config.toml
n_layer = 14
d_model = 192
n_head = 6
n_kv_head = 2
head_dim = 32
d_mlp = 768
vocab_size = 8192
activation = "swiglu"
norm = "rmsnorm"
norm_place = "pre"
norm_eps = 1e-06
positions = "rope"
rope_base = 1800.0
rope_fraction = 1.0
qk_norm = false
attn_scale = 0.177
bias = "qkv"
tie_embeddings = true
parallel_block = false
init = "uniform"
init_std_qkv = 0.0326
init_std_o = 0.0326
init_std_up = 0.0326
init_std_down = 0.0
optimizer = "muon_variant"
lr = 0.0101
weight_decay = 0.015
lr_head = 0.006
grad_clip = 1.0
warmup_steps = 200
schedule = "wsd"
decay_fraction = 0.917
decay_shape = "linear"
final_lr_fraction = 0.0
batch_tokens = 32768
seq_len = 256
doc_mask = true
train_tokens = 356000000
steps = 10865
dataset = "wikipedia_en"
MLP neurons of a small language model. Each row is named by its layer, matrix (down: output weights) and neuron, and shows model dimensions 16-143. Each number is 200 + 20 x the weight over its row's rms, rounded and kept within 0 to 999. A neuron's up and down rows have the sign that makes its largest values positive.
After each neuron's rows, "raises" lists the tokens whose logits its output raises most directly, leaving later layers aside.

L11.down637,183,202,179,174,210,131,188,176,179,224,227,211,174,213,213,205,210,218,251,178,185,178,203,193,198,221,179,225,230,195,173,186,180,173,204,216,210,218,199,208,226,213,205,190,211,222,190,168,226,192,191,190,191,180,218,207,188,196,200,216,226,207,199,160,176,206,186,206,209,182,198,174,202,198,190,205,245,198,215,185,216,228,202,179,176,222,216,195,190,176,202,212,187,203,183,203,219,185,228,177,232,191,225,193,204,211,179,192,226,199,195,214,171,185,190,208,202,205,166,202,205,197,210,184,183,190,249,192
raises: " 85", " 78", " 90", " 81", " 77"

L10.down625,225,192,181,208,233,190,171,173,202,182,199,201,190,224,188,176,194,170,183,173,187,204,182,207,195,228,215,199,177,210,209,216,190,201,202,196,176,194,201,215,228,202,180,225,242,175,182,182,196,190,229,227,193,207,211,183,206,205,201,233,197,179,235,226,209,192,247,204,200,212,198,186,207,175,190,182,207,231,222,202,211,229,207,254,226,209,213,210,222,217,189,206,212,163,194,179,176,167,213,187,220,209,211,184,207,194,226,218,206,201,187,196,218,186,224,191,199,214,169,207,204,212,210,216,212,203,220,155
raises: ".", "'", "′", ")", "’"

L11.down325,207,216,192,225,190,208,171,229,202,211,161,190,200,211,216,230,207,211,166,197,227,174,204,160,207,193,197,217,194,183,193,193,189,186,203,213,218,203,212,199,188,204,210,201,179,199,199,177,217,215,163,220,194,239,201,225,183,187,172,199,183,176,215,226,207,222,199,155,254,179,230,227,216,200,233,200,189,222,210,197,219,183,190,262,183,188,178,217,212,191,233,187,207,252,208,192,205,185,189,176,200,202,192,188,212,209,186,199,215,198,196,201,183,212,204,195,194,211,182,199,217,199,196,184,196,213,155,174
raises: " H", " S", " R", " A", " G"

L11.down229,189,211,178,210,205,218,173,205,225,226,212,176,200,162,174,192,221,195,199,186,200,246,203,185,190,206,249,194,162,166,193,218,209,200,186,230,196,168,204,195,198,206,180,219,207,234,211,196,164,209,176,212,204,163,195,211,228,190,213,165,192,207,203,187,182,232,200,204,201,178,213,212,189,223,199,171,216,204,202,187,196,164,192,195,242,182,217,218,178,216,146,215,202,156,200,194,203,185,210,219,214,247,177,203,177,198,190,204,205,198,178,207,216,195,199,243,188,205,192,202,190,232,222,187,212,176,234,203
raises: "ges", "ging", "ged", "ge", "ger"

L5.down216,173,183,220,207,206,217,178,204,190,159,207,190,216,204,202,172,159,194,204,180,192,189,201,219,182,174,172,232,169,171,200,207,239,186,187,210,186,206,184,183,249,190,198,198,168,196,171,192,209,205,233,200,175,233,231,198,193,212,202,174,208,202,201,195,187,214,180,188,211,222,199,203,201,216,191,170,242,202,219,197,237,196,214,181,196,219,191,178,204,193,199,199,233,197,179,189,221,178,174,169,189,228,212,192,230,184,191,183,208,230,247,206,215,161,193,218,186,242,204,181,199,182,176,188,192,189,155,212
raises: ",", " |", ";", ".", ")"

L10.down712,230,197,188,192,218,217,173,201,186,187,195,255,177,219,230,194,195,200,230,186,188,202,186,212,171,190,201,204,202,201,190,234,198,203,224,173,200,200,204,203,218,206,173,191,193,197,215,220,210,220,211,209,224,225,155,192,201,162,215,212,212,185,173,187,225,196,188,159,175,227,178,230,215,166,215,218,182,250,189,205,169,210,206,182,186,189,170,203,219,191,191,196,214,214,210,208,196,207,206,226,232,181,217,214,206,185,187,206,200,168,169,220,219,213,215,216,206,203,208,215,209,213,197,191,183,215,195,154
raises: "ments", "ment", "asure", "form", "eca"

L5.down224,201,199,195,197,208,199,176,199,192,168,207,211,207,182,207,188,187,173,192,210,200,210,208,203,170,180,185,258,175,179,215,226,188,218,182,225,176,216,221,184,209,180,211,226,181,207,208,172,192,215,207,208,163,210,247,196,216,189,252,208,232,179,180,204,193,159,154,176,209,207,205,210,208,216,206,194,188,200,219,203,250,215,237,205,201,185,206,153,192,221,197,180,228,184,196,219,179,184,188,223,197,213,229,179,208,176,187,195,202,210,234,203,209,222,188,179,190,210,185,202,216,209,227,220,170,182,175,186
raises: " when", " until", " against", " during", " throughout"

L11.down388,208,194,213,199,146,175,227,210,211,185,216,147,187,216,198,189,226,177,189,178,237,197,210,255,223,187,192,193,200,192,193,229,230,217,208,213,212,202,192,189,225,207,194,232,184,198,224,222,198,166,199,178,216,209,174,204,201,173,173,246,205,224,164,163,218,220,186,173,180,224,179,218,190,200,201,213,232,228,220,208,214,186,185,224,211,212,179,189,192,191,191,202,194,208,205,194,211,180,193,173,192,188,226,231,202,199,195,203,184,180,188,175,231,228,179,225,201,197,209,179,225,234,181,210,202,219,170,207
raises: "mark", "sk", "grad", "s", "sch"

L3.down53,166,233,215,166,212,184,217,204,200,193,205,179,175,195,215,225,205,194,178,200,206,209,215,222,223,194,203,197,212,176,218,165,237,196,211,221,202,157,191,197,203,164,168,189,193,183,214,191,201,228,185,199,189,200,204,218,207,174,176,198,204,181,194,179,189,201,187,172,209,217,177,186,206,202,206,215,193,204,196,187,176,182,227,152,211,234,235,178,183,218,187,228,197,227,218,204,201,185,225,194,203,209,248,221,213,203,176,210,198,207,206,183,199,210,151,226,217,217,188,194,196,180,213,179,181,228,182,185
raises: "ced", "ce", "ment", "cing", "ments"

L2.down633,173,176,212,180,181,242,222,188,192,214,196,193,174,201,187,200,230,200,191,242,147,192,175,192,199,176,200,213,205,209,205,214,231,174,167,232,181,214,173,177,203,157,213,206,173,229,199,227,196,214,191,164,182,205,206,219,232,218,223,189,191,200,209,197,221,197,187,227,182,176,178,200,208,189,203,252,191,212,227,186,207,211,222,142,203,194,210,216,184,184,252,191,210,212,178,186,232,215,192,216,167,185,224,201,175,175,218,217,174,188,201,181,190,208,195,184,197,207,230,198,192,206,207,220,202,194,211,168
raises: "led", "ling", "les", "s", "ising"